Weights of a small GPT-style language model, trained from scratch on English Wikipedia.
Size: 13 layers, vocabulary 1024.
Architecture: RMSNorm before each block, rotary positions, no biases in attention or MLP, untied embeddings.
Training: a variant of Muon for these matrices, 236M tokens.
MLP neurons of a small language model. Each row is named by its layer, matrix (down: output weights) and neuron, and shows model dimensions 16-143. Each number is 128 + 32 x the weight over its row's rms, rounded and kept within 0 to 255. Numbers have three digits each.
After each neuron's rows, "fires before" lists the tokens most often just after its 100 highest values on Wikipedia text that the model never trained on.

L9.down610:163104156157154141073171163122099140198095156174123115129177135136158103092196164079115094173146146154140186122144102061098104160180034120093122104212117127128139125099107183183146166125171105139115175133118125118093195134143170109133093165136055121122157107135112127158165133132097147126101125074176174062159135150170104188109047141134088139155108119163095127159105076117137156155122
fires before: " of", "ly", " |", " in", ",", "'s"

L7.down91:164066179157131083128052081210091117134184075149128124149091144090076132140141110137088156082123095106106148099103178121113104157134128115088105114147118170146150162184162132150153067092167121070140148148099137116127145171081156097106051128104126175125058170168129089139173149159089064144149082163163115160162114169146156129109130168113125085086092126145094125108199183147124106154117
fires before: "is", "ork", "h", "rough", "ough"

L5.down465:149066134113095137174141174103158158165120124080074146142170123113096127154142134104160194166177155111129189098132148123095155086097074064115118096114100124172122075112121101124124077123139152131088117121124109121088161150092082069164132123178152158055133072102117200123126182065159090189122099140160142173125158104134181067154109177149127115167137160147143158086105155136182134163117
fires before: "if", "it", "uc", "al", "ity", "ong"

L7.down402:115178125085102081146149142102078166098148118116164082124097100094138124162179183097170151096159148071106062181121141137133132094142110128164197108150112125108140082090180099175150076174140069146161138065172089175140080107091174140063139154170086123172083106101170148153118118120121122102095145141100141103172136110101131158154091156128098165163152128128168152124123134154143114147128
fires before: "ment", "ed", "or", "ing", " to"

L10.down684:087138106095085151144141158097108081111115190078106148171045109126113175142112099133081131157116074167172156097190135127121165102121187119152097172093102124154151153113147112099098086140110192059135174101115176187165124157064096126077121164145149090115156089137136127087108130120108131139095160154144177192080143118107108084137105142140097111106109095136134124152127125127111119103121
fires before: "m", ".", "D", "C", "K", "A"

L10.down706:075138132151115178074184082125162113159148098160118093143163154122150160158168134123143116066148104187111162095129096123123131158122113135120066126104150147165131067142129148112088127107123118150122167089130151102095151122107134124160168103086097110160086091192101117131161136121109184123158141142159035170160049155158152113111159158163126111133073148081102111189148154127160121196120
fires before: "il", "ic", "one", "oup", "ot", "on"

L6.down725:087141144142159109095090162098137130128125104057157149142182136103176109112123098093134155130112185135111205142129139088087121085141120165160139130137080118102193111148087097124118153115139128083094102177105111157183075158124152156073145097136158146079126164070128117122105161150118082132126125144205066140161097104113147208123132107174135187145051117101193166106130146151119099124126
fires before: ",", " |", ".", "R", "–", " |\n"

L5.down265:203083126120116105100086144151181144116120098139167112081143063111118131160198152103087157184101126125141130137117143119115061171165121167165179110088059149043102157120127111094158061130094154148072162143118141152152150137125146178150156170140062090105181122061184086112114136145160134063180161126148111167075102068100134173133167156125155172162136096150112138114106106175133137088136
fires before: "s", ",", " for", " of", " |", ":"

L9.down182:123125201128113120125128148060154117075099170121119110116142178144089170103140109141112091203141067172121048158106109153165126107129177144104116095108110125201133116116123102119055118153118189111110158188128140151110137102106220134139164161145125164199144130152116164112140140120154153147112123133088146107140194134126107057112139052148107091101133141176100114187161086136099176151143
fires before: " |", "5", ".", "3", "9", "7"

L2.down749:171134164099110155131100194089161105133171152151117111137197140102148147191165111066132169135161096080089063138114137075194223140151154108134113185177110124135100106140069109156174104132139145128116068141125086123095106133190134095167126095149118097159157139129182090122124123106082173138159143133165130102104070104093121153090141102118169096153093141103105084115155139104150127112095
fires before: "en", "n", "al", "y", "es", "t"

L5.down512:139098137038118134186087157147138077163098073122151146116079060127172113097156131115128110138110081131098136170105136123115116112185186099098121091098086080082167067168187104117155109120107151150048077131189141113114165137132117150191157100121176059176121106096161076130098091124100160132134119172175148120091144148106121175145151112129012086187092168099149129103127143129109080105104
fires before: " |", " ", ".", " |\n", ","

L2.down273:137085161110168130148098107137081088141183122113125135127170093130100097146094141112113069153125104096160184156152149078025108112128134223138136118130114156169166088126142208166099144067174111163158135088157135100134110183137172131132163171104054116109115117162083072047133135099115098158145101112121096130126145124145090123151147155124086144084152128104127138137159159177115117127133
fires before: "id", "is", "ro", "it", "age", "m"

L7.down735:112144131166143142164106150093165106162126139107137089137119132111139089164121146099149054167140129145091176139091108086117098068125216129098178087102124091143078137100122161157142049046101061142124136130144133071124087128143131116149108118154085168153138105127153136103126140142180074134120153075122153141057101130130081147118124122108192120138078074144089108189077091135071096132149
fires before: "==", " He", " H", " In", "===", " W"

L9.down156:075069131080130064159115134138103143123129108084115118060112133174118158175088079097174127142089113068131144085156103114213157129098209142174068125146156175128113146115060134129155124135093095101185110141079148103123092114137143139102061134127121142145125108101132133095075177125107109114136176193109072140079092092160081123123169149101150156133105142099066143150161103122099143147127
fires before: "s", "en", "ents", "c", "ce"

L9.down658:141167174127132064123136188137129146184080161151159107152141159070120122083153093139065172129157119159164103139143124120092096192153129160116169097083135070143132140128125137105144096110085138128120130106128098167099075147144124088154110231134072121089167134098086141124130166149162176160146127148141121104129131186161129166136098122198104099189118120152115113146126127146149150054082
fires before: "ed", "ation", " of", "ition", " |", "al"

L2.down20:113077178154109143137176079138110095137193111088104132102111090087155157131144084143140115089092130184190109121136109149157158136123128208099142092124089085153114153162111151147121092091122073123105106136174199128135123165074108172105104119080080120074109111120099127108122111069132067058170137104065071156101176120179074126143144153166133117147075148144129107144133134109109089179138
fires before: "ing", "el", "or", "our", "il", "t"

L5.down68:177080128142166158167129151130143108103122133128158110097125049157157066144138128129176118091112186199102135200099111074125123115174114143140119106133132058132087115120105142086178135106153109133148075083148148076176122177219095104120075099106139119152160192138077111126159069088069039118107098135148089152095121116082134154159125154163166158122067135106185096144097106087100159070134
fires before: " ", "ish", ":", " |\n"

L10.down409:132134192133116167132150161120193131102187124130135169059122119118096116114072126199133096185133084164109168198203126170112148165134102151105149101111124119142119162123120148095169127068162116098086086145058152101160144135203152101155123134140057171070116122120139092133154074125123116162155073127174076101073121159166141108118178142108094144102160125150128135118171107103134165139126
fires before: "t", "ber", "e", "y", "th"

L5.down469:095106133097162167173105142105164164123104168094114131127129120118102126164152144174104165108089168125111162184166095107101117125197100180173132163119143127181082154101141090167114179107092101199097098150158103103109120107116075167124131125068102088122069122106046144143133205187130108165101049065120119131147121134117093126039163101126098121109067085142125121164105114118173153140148
fires before: "ed", "ing", "ment", " the", "es"

L5.down369:136055159153123110136134136100118110128151137151151119206130070107117079141179149147202033184121165183131092179101120110157070123127113142140206161132101148156095142140124068103161107127093118118148115127161164159184114157108154086148153092128069150132114140164126119156124102144114111157193194136185132176102184126155088144157170078170229095148176072093145107130127142079111121085125
fires before: " ", " H", " M"

L9.down267:131181129097109143098156122142214138099141125130137118094069187163157135092102112111139107197094149075092105067157136163030101136136091134132132138131165134164175137079147109127093161155130117142124186098085124106128111119140054099105188132138097162105096150146075076167114110165112087196049126095168099138143141109122118120204107196140135156128138182157120136139118125130190162110077
fires before: "ition", "l", "te", "ed", "om", "r"

L7.down353:131128160089144102142108140122116100116130100100118153139132130095107139154120162129126121077165102147094100140189122117150084148082115093117105145088092079122168133160105136185116168144131154149207120077188157132129158185091118108212125121175066098092161110079170134111140096116131078131108098108166136060120086122097129099041129162103101152157139095125192118139098114122138151023127
fires before: "en", "y", "ished", "le", "ies"

L2.down163:192167165121174087136151114120112079114101124122165088054133089136129105176141161117144104153113153053136157146118174085105130090143142173110109090157140093123121071144086153129085141105104097096145093132118140133090143121110139117100136164113137117125114204066127166148121072177069135098161172158138176152173137121121108168152112093155086122119128140103144141188175145091132122193090
fires before: "it", "her", "way", "ro", "ors"

L10.down666:130089155169139093097129115137153076118149125099114168123148140130158116129131166110114089151151122113077251142127143126149122183175184128143165117071066034151137097175098125171154097125186129119098121147116125102138154123125124129164132168109162160138095090064153126154135055121132113110152075131103171115120139091144124154182173151149083165068128085106116133073116132159122141151108
fires before: "or", " |\n", "our", "″", " |"

L9.down613:126057080125084107139122164153111171167168143146080139094130128112114167129130177163132148149115142195137134162145080083141143156152118104139125144096131089113179131152074204151093162119138071112129078079102129142132112121126112162158095123126190098066125158118074130135094090107178113124128068129107130074140193099147071142137091122126109148138179115134116208089110108153087112132119
fires before: "y", "uc", "ry", "ition", "it", "ury"

L9.down238:079085137087098122195189112112081102135142152151124137099166128119156088128170105163164074074104093111107199181162132125073159120107122135166180099156095161177133104146155125157132151135093087126087131145157204137128119083132151199113184144070182102072150186150140096164126117162137130138165112099077140104103137126131129100182167118094134059085143097146131195104178123101151179130094
fires before: "s", "y", "ic", "es", "ian", "ed"

L5.down563:136089106084179127125153109083096128075146071098102169118075140142065141085190138135099133156166071076152144099139149126136105091094163123180136105141086085161175125035169154128154116124121137126158137115115137193133042085156154165126105126112110173128133122138107093101081134132146119154148137098160111082084137082143163095154137146114128127089097176112142081089172141066117168075103
fires before: " |", "-", "t", "ed", "f", "igh"

L5.down698:106126104154142190074078080139092124110131098156119091089130162145186183035160154145168173103112088119107164090119096088117103123102079116094102152126152113159089104083070148130137138098095141137081138087172132126085173128130121149108151114153158150153073143099055157055081131086109129154132131102153120108121067096125101171162092152125105170142126174056178127119126132128165096146153
fires before: "le", "il", "l", "ition", "it", "les"

L9.down430:167129149128177068111127121118142099095219174171129081136162142099165138083119144126120129143128055152119118084113091157150081145112084096149129157117105121134181107173134085119156107156144125138105159114138144120156151117133100089149105069182055121161106120102136119176127166106120075097123188178110131112133163170059134185180168143078130085165119134103134104133088154135127127098210
fires before: "y", "ical", "ist", "ic", "ian", "ied"

L5.down285:149099172063154174124082065165173119146107101178099113084138174128122163125155143108123166084135122172134108164147145121093177134098113142143104113175130106126131115134105130144122157141156166133149208094143085084146157151134120097154114127123156113127107124149173118015096092131064091112090175107111144115114130118103110177146189123161143082135132156149124169127198034118157101149088
fires before: "a", "e", "ens", "m", "ian"

L2.down755:100124061153132134168183129173121098145132114152141126151121144105077086150144160150155149122093126077179151135105095155116079101160084213116162119099158113155179165133124139188137089107074144150087126155178222108159164091144125132160140130100072116193146094100168138134178170119168116163144134113079151130119099117135126148145185127174103133146083074128126190069124171122079108160121
fires before: "ur", "ed", "if", "t", "s", "ar"

L6.down565:236170127146132155091108088109135165119174110135148107136103102085171137107162146129172134110057073183145095106125089126145111100114174103102099118076112128131161173133082146118145086127157067117124114110177170125086139165167103172090132173137119105120120118095133059133090080111148102139151073114102116152141072154122123129147112143074081149084134099103092155105188108162131112192128
fires before: "ish", "ished", "is", " to", " as", "th"

L2.down111:103136140101144200109146145165122078095147151126153149108154087174135091103175038120155141075096137084131182119087119143131122141107090122132123084081152169131138170188157148159132122144130130140087109150143112110113168144161143118194086133176131128123090141144135118087076108124067198119161128133123125076096149130064098123094130137104110126146105188090104081070167156095131192122109
fires before: "an", "ther", "he", "her", "p", "ar"

L2.down448:130114141132139092119154186106117083137126131124109176128132197122116087140123157142096135128108090119114087092133194215156128140136135122168126111131106129112164129078087139103076090114144120144079170180143104124112135159102079174077154082115136144114083129111166135109090116130122094120179166113175149095189113137149070088141162133117134086170174141073126112121059095163142151170115
fires before: "t", "ion", "it", "ivers", "c", "if"

L7.down156:095175144118120116122133114120152103150151088134112161200118110115099149150067108158120125082136136050130237123132121128139130173130109127145050134147121166127136095103182149110145114114123063083158091149113057109150124134127105148120110122135149230123179129174115111177182102127135189133163147145075107127114134165155185088187192131158104138212095139133121147122079163141076160114124
fires before: "ab", "her", "h", "v", "ate", "ough"

L9.down442:105167207207146068141180156131099111153109125194118088189149125128046182169067135103106131119063142130081124151185151123183141164109155095152125070143118110145128106111149088132104113094109134086103111149148107159107132127114167094075097112111055144193103109162170097167188126092074106131169122152102096147051129114148157081123130148135138132164147132175097136151151157108106105121103
fires before: "c", "k", "ce", "cess", "ch"

L9.down358:106143155108163123169137173118136109099157160182173092134134146072131138169092111184110162057137087140044127150148177087167087181096105120061092136114145132147093153051097184138161128168107130108132157120149141161106052128078155084120181098136093160125201147107133145127145131100118163136134137119059093088116132141089159151118142143105129108125104154123192106146170117103077094081114
fires before: "g", "ce", "gh", "own", "le", "ro"

L6.down622:172160138142168115192105080155145080158126121115091111127166128072108107208112130134140109089143119076083158164088099143143161134116117139169138148074102090144145119100102133132140113150111210155085181091151138180089134185109173154141139127077185142163114114116150080164089124104181163143106142105127099090139129124105110137121140073104116066108097115120134132098052168109069113200051
fires before: "ther", "el", "f", "is", "x", "l"

L7.down131:119121093069120109116092129121070117117163112119071122136108155057166097128101150108150150105137128151137103168114126139134035147114125132146145157137057085148202156156099069131113158068130126094219123131138064145157099152130109203135145113150146132101171171154100132070060180148114127172114092138143069076130096094091112113134186082145122088138186133099119172109109159157142130118145
fires before: "er", "y", "a", "ual", "oun"

L9.down751:178139183161165127139115150167127099176106183066167160129102152170141130126150160107104111174101137146151097113197064165147109164112110153076161185117144145144136163156140098125104137161102162114093103123170145095094137192164131135155141168090110121150115075162131070124149108089155133144093121148108134124120130153110106151100085135109117111109083162110125194155147145096117106191153
fires before: " ", "el", "ell", "is", "e", "ter"

L6.down324:166104112120103137145080130102118104136124113183136098107116117140154149099076120163069149135122134149129099171157186142109116124102166080108144152055095060156165113189080099140159135130130176177133131125134106128089132089164101080017127078114105136121103058135147077100138130181082169073091140149109174133134153129109179126148116183110157128072123118147181068127121108137137166165122
fires before: "ing", "m", "s", "as", "p"

L6.down651:155102139122127139100174164195130192102107139195110121069139076091145078185132120086162153179097102088157145209108128089048143120088109087137143093154091143101057119112090125098185142166065139133097167112119101129148161108117098099142131087102167097166104125157123113106152155110154088172091142099132141112131139138100145178130201158115129137135110104114053077121151103114134132132176
fires before: " of", "er", "ing", "20", "end"

L5.down550:171130134159101053120141098108148153180108182140102144082097130162105128120121119077120086140125160115081091090118107164089152094155136122105101097163133154116140162093133134110137146146166129137075096061174112161108168144145134076168110156176077115142075064094139136129137111125199119136078133135084117119079143058106141108143095139120148138147094226123116167090122148086155176114116
fires before: "o", "th", "le", "ip", "ant", "ine"

L6.down299:121130108154163138140145117153098163166161154172144153156168158096158120150117110050142144130114130112125120144130128114079124153130132176098126180078098122108173157106093178169118095082127103202136175118183138110141116128156116118226115137101132091121128146114090116177130090139178150066050130132149152072057101161124135083106186129143138155199103126094150174118127156117189129060108
fires before: "ic", "y", "ical", "ian", "ies", "ics"

L7.down728:165192151115169170171140118176156107149100162150124127138116081218126114079156115110129098172117080097148095107124101093173108159135132087116117139122172142129134137075091136166191155112059123088128136145126098118123066178124103102130222133137154127132148163095127065112136130087186061130181217140095148167078146089165132114116107178113138219196108102145113117142120113137104100145123
fires before: " the", " a"

L6.down686:134105116150076180124116186145188139068097163155129085104098098116146124097161106182169166142146115135119135140070066181125136175095148150181095120150116159145111133130156140138130117113152079105074108150132109148119178144133085107123116138111132140112128096201146105166135153129094077096102109102122157159135161130137117185161123104143185142083055119127072112151101164203171149103084
fires before: "her", "ed", "ment", "er", "he", "hed"

L2.down546:162118124139148134126076087096090110107094099179099143130070108155167115104156046117166114108151114072117117124065080130114093097110133137160099139080133091107139139111118118139119158153144124125138115089166122180133118102139097134115121083127167093117195106182094132137145125186154156108120162130150152148130146128165133161151191135091142160146128170055163126114151152082127125144125
fires before: "p", "ce", "l", "ver", "ther"

L2.down455:107142115149131129147114150132101129071109110145114114120146182141138107117185109091074086074029150140125172149152066155146115076115147129092167160139130150123124112125178122180145146095140119140153216125171147156105113134161159072157175206159116117135114205130088092077107158158101170127120109121072118150094123152121110188140121096139155175132111077116120183142190132106143123067134
fires before: "an", "y", "m", "er", "or", "ace"

L10.down329:105187067158179169241125096106136146116160115181116108114183148071127134155129124107137147148075124142174148117179142129182147154118161129109121116182118158094097119109071160136096143119126113126135135137125091197108132124174116105163156102108132089133134125154047152156125118127120127126125095140143119138120099193145142161133133097074157147130115111058145132140145136107168118107112
fires before: "le", "ly", "y", "on", "ur", "il"

L2.down524:099135184128136112150149093089150124144138122098183129132058141143141113145090124166180108116137101190080140164142134126088157150152128080094121131054114123112139143077087099101142181155067143102096114163119124158160152107113163069132174167145202200077130091152127142106109105130166065081181143126104101127123081148171156150155129138156129128148142093145134110181172104093142155186104
fires before: "fter", "s", "am", "et", "l", "ed"

L9.down433:145135076114219113154117153120136155159127096131107110086067112165110166148195111107136160089122162129146117067175084154157113101148103117157092131082134174125155136175090182124164126183122116172174132134122170136146141137118144142081118139082147096121151065159135114155132163090079119111173148097063162130188121206186146081129189171138161083209080137087091173078086145159100113082111
fires before: " ", "19", ")", " –", " in"

L7.down92:129151078096078137081117117123117117102174098189158139105145098035096155112141139089079150144135155101083149098170108163103103099140084102099133126152103099193193156099120100111075191111107137110132081125165165170162086125109125078107167110175142108175130089138104159093123072143135108113138100173130155127080142091172129118101138162104184169167099116160158130169098114114131088115128
fires before: "il", "ess", "ed", "ber", "ies"

L9.down166:131099131066155078097169063112105138051055118160143134166118096131110125092116141117138164107122115098149105113145178118125138178161078160088062148097140103142122078142137111153160099111080165122195198079099102106137145127131148075188140138157108058127106162123123088093132107163136174109117088137092157126137115098088173162113131173137093121114145089128114185125089182134125173098128
fires before: "s", "ed"

L5.down487:141137163077106087145215132051139116136151157127096169124060091124123158130142177142142169136099141113124154114116139112083115131136101156173130103094109139150160149153100129173108112098169103105106082164172121108147145112130150161095148082110113134138142156125162163148083126068102095115180201136077090154132166152142099130170146127120154102193159096085131141128157102160136128135122
fires before: "ever", "our", " the", "so", "or", " he"

L10.down525:111136136123131161106111140113087027147178152121081161174151147143206188133146043158109179114163166082097137124155100107141163124122098173188078155098125158106123068124080107166159152124077149060145124110130134093109140147080141134095124128042115099112134121128170131079114062144106088153081120058147165103137128117168099139091128116177125168183123088073061100096113132111141132158169
fires before: ","

L10.down627:163095094097125110207109144181139158151189138111110140143198102084122119184107050141084091199100105136130111151097120098160142157077158145139148100121143108126132083065099056139184140175150144151032120120130178101067101156147112072119110160163181088105091132133109116167148169132156113098162097135125121139097088113109124124129162065147143080117101164148120116132119097142162113144197
fires before: " of", " is", " in"

L9.down467:111109138147138147176164133086141106132138125143102143168141054098100188116115143113140126135141058131094159148072119151172130122120173103099097066157098100132103122125109094138148103132094116118162191153148140172122034115140150139132134179115130166088129108175153147143178147085131115057143082139113098182125135137150167109127119115138131118094130100150120146124048131132145104158147
fires before: " was", "her", " is", " has"

L7.down512:120102129092103143102107172136107124120094122118120149049222086121107075150151103159129165145164112104060127139163066168139077091123161086120107081192099124124088124139136096115144112177086020133145104095108123112112187081174150111103104115152107145130128119137192100110138122088147092085094072106080156173131096139135097158111144124187081164120136150179163177119173104171108096096169
fires before: "19", "20", "18", "ate"

L7.down427:130143186115147175107108161116118146124175083144122126120149097075143134106156210114057149153143077106069037112142069115157154140090135081165128122155145130174156124119106134161149129134121102115100123109180106140131102105120105176104184168114071126079111067156086114150133106140170159158133139166161151199123188116120130148173140174094113115138130067083160103136111127139107151183085
fires before: "ed", "ice", "e", "ild", "es", "ing"

L10.down94:181117091157140071174137159093106175092163104154158054140142138097143170121144112183151153085112149120116130134142128141138083084124095076152120087132121083197170096155069122189089133150109130182111099070193158097092144162095130113147089117105087109123097191096154186146129077104144105131128119132135130117158141061131134148132119212167148141162157187131114149077132162154168106087117
fires before: "y", "in", "ch", "ied", "ther"

L7.down199:130139114075102122093128155117181108149114153172100175098168107125120130131184135107141183122087152048152127116148151161134188112117130153089080160104152103129149093122108155104117079193159120134158102050156080142140127158091068132040119143122122097087164099147170145097099158161130109081142131140142122137171161116159165136149149113174130065185141134153097107124106107099099132072090
fires before: "ru", "ig", "it", "gan", "al"

L2.down467:098132147177141084139150203138119086081087161071156067145169097102127119070114187118133163094130134087108111105132150163156135055099093095145089149167112092094157112125082150177149128097104107095133164124126165196095098152122108110100101093100083161124123145177102165133130147135129116137151185145138121080121162116160104146113143121118130136153113117068115086222090141087159071115122
fires before: " ", "t", ".", "g"

L10.down360:086085117143132143135115120091103154067086116123088084122109095148139149104146110089080106157053158181107160148160154139160126124076124142091183088124115078134110098092078141105123109148104151159086126118051118109116150122139085125125028129135154088171148133140149111139094131082122155125112094162093133157163157073142112074095196129092080054043098144121130145084123114140084114156165
fires before: "s", "h", "p", "m", "al", "et"

L6.down601:148117132134163183140149155093148107137146137078098140162157135137132086095121134156151118078165105117126051119109137169165146096193167120178165165132112102154112113137170134098171128086132142148072126139144126142099068133087082100158104132123062086155179183139134132150081104195102120150118133102142098092153171121105191145022060111120178077094110087127090160108096140132131139130098
fires before: "ed", "ing", "er", "ure", "ter"

L10.down190:148123120160142087154142152151075097116149132141104095118053086125095063125163142067101147077162170117097138168150124125123108127216129123144108131112109114109171075118053144105142206132169120053105143157148125149092146179134149180110081121116092121108179059146112178147145148101137122158142092107150187116187145149111150092086162155121127145147160155103120121115150104162157109110161
fires before: "ly", " of", " to", " with"

L10.down127:132140162114146128124117189106093163149127167139133135158090125162111146179173120089111134115142148143099137105134120071190110115140147132189103122058086149107162107125170087116159097158101140133122118075110117126136119100100205123107139130073110122103104170123157122143108124104109056158105130074061092115163115155117151149120103081119092161179066137182068113172105147159129158089088
fires before: " ", " f", " one"

L9.down469:124096063053138126130178116108078097147116162098164160075102152161179134145110148045166121141159116107156139113094171179156116119125165126139061118103145129139188119114079121103131116139164150091134075156166143102090118141099131096149164067111115125137132112122083177134126151132150102109098135132155120160105142157132147065155160074155095120151098156177174218108148197116129104154062
fires before: "a", "i", "us", "o", "ely", " |"

L7.down582:148163122066077133114149106112117102122140082088160206126158148092142123090098128137119136132122101126095135173187126122142133159110092079175077149199109120138085084130149125131177150111163204119093144099153091089126141119162117152179085102128137118099152154101120117095108176159111142156096148105130103221115081076099104168101171129132055122119140093132069227127174152054109108143170
fires before: "ian", "e", "an", "y", "ia", "en"

L10.down27:159074160158103096128181139126123133104158113073143124164105108061189153103143119150096149127103106167148062123190147118096113151069070106116106145109087164091146153135153137117164113146148156129153134174182151119156138101143081126148171091176152074097187167097111172143134143096126194167129078122099082156117093135091112099118102125101086118074109131045120155182151176124120093068137
fires before: "y", "ant", "ied", "ished", "ist", "is"

L6.down381:084146114128124145136088124199113135143129128113135134092157084104106097093147096090144145166137147113149212110101097155162156107091141127114161053130072069124105104179158100111112139121141118146110127082105142174113122164105184160128186055225110138105191114187141138161205156079095116128132138104133180079177089167121103141119089075230124111167107111133151136106119138134133142159111
fires before: "it", "ate", "al", "or", "es", "iz"

L6.down274:149117122150084058133094186134176080132131138126106132117156091173121113136134142168076171164098119104141159118157162115150081098174120118156109119068088139112104143138148132166123114157173060159084143097077155133131088174169095118108158186121106165086077174111121105118130116125137129182138154114151113179127146139147083111148052129146101069054072171087146111142141139106087100153088
fires before: ".", " \"", "I"

L2.down291:183175163107109149217160135064161120174152146123136138142143100169126141063187127139124163156136036178148155151138144125112171140168140104108131117115128100113157143128160103146153067110103150123102168083159083124191129137129186140139165076132135074080054150173169104133167149084160115159129107133170110032068077160156127146091107142097173153144131123106143097105130153146108115112102
fires before: " the", "y", " C"

L5.down354:125154064111056074102140174107085116182116103135082142129125149120113135139167146088106147103156156111178144117095175133175126120125130137106120094144067088204119161190068136177081119156136160124099141094100118104072156147132087125167105156140167134164101053131134167064136166191098142160100144158112162142105187116103086149152114114130148070144141112079112139159157063125164121119135
fires before: "9", "4", "3", "7", "8", "5"

L5.down745:150065114065106140167120116088102120199139182151146182138176122071181164180151188121133140124160135119095054087166153133128064157204072092125119148160138114124106150128142099118111139110128126126103084107145091163136119145139124111075113138081132065131133109167090160118155127152116161105092038141089117175127208107083123184086073163143121110139147124176139125115085105056161119134114
fires before: "ional", "or", "ess", "ed", "ant"

L9.down171:104118110080141187187116138078124120082168148144128124141122149150069140080171128135132171128092068126146091101086143178166076117166057104176121105117126111128082112128113134111120178132148087141201176065171155198095078145101152076157109131061109169131089153120115124169112159140080168118148152096125122123118108105204137132125135105145172082124104116111155088116183117149112151179150
fires before: "ak", "op", "ed", "et", "t"

L5.down667:151101075042136077134119155068118123082129097118114112161092075110052114105132194178155113123159113148094111126149073091128185089106143053122156089119138134162110115130103063079108155172078083132126152097100078165116077149108168116137163085149130121172103155096187099176124152127158129104123142159102171109080102148097063113124108156147115099114138153150126099120101110138104159154157
fires before: "es", "l", "ed", "a", "ance"

L10.down591:182126150146186160127142133106098107134076177125123170148139119121116088103184131124130143112170093109136108133178157173076140178093144179053123118048134082064153163202095114112077146114135142109128092145125081160099162150102082135154216162153143145077132081112096124107187115105176151163113091154110128119169094140174099089093157148153097169105145173092114121102126124169145184153089
fires before: "t", "ac", "ter", "it", "ters"

L2.down637:137211175117114160126096158104088112129145095111140157136104148161113130079140169158143141166114096157154187167190172116136163095117029103142129148137081130108113162173096129166138106165125150133136061148142113137135103077115132121070135169078139135094126190183124148154197202077154109110133135118100131191129143118146146147138110117188186118088085138119120129165107160091132117212094
fires before: "duc", "ot", "f", "du", "c", "er"

L2.down79:180162097096199093117140138131143167151095111145097150104122108142099138056085109151127099158163128119153124148168111154079153126159065093154146171189162059107082114106155127104136061102120110126108158137160153157149101132143125154092090177140096114159117139089124103137047158130104121146134147101219123087124086134085048086055145135163140121185169142138100089166174084085119187135132
fires before: "ure", "or", "ion", "es", "ed", " |"

L6.down15:166109114134100063165111154106130210076149108148098155141128120158169084080166146102145094125166151119155090171149073101090148175100119113128112129119141169114093111114118118163135134149133117135171084104100101140059114112113159163090147146159136117151121194105143100037102135152126103077116099117135123140091189085110106125132152140157144091111121169135157148125122151086143127183166
fires before: "n", "y", "ry", "ed", "land"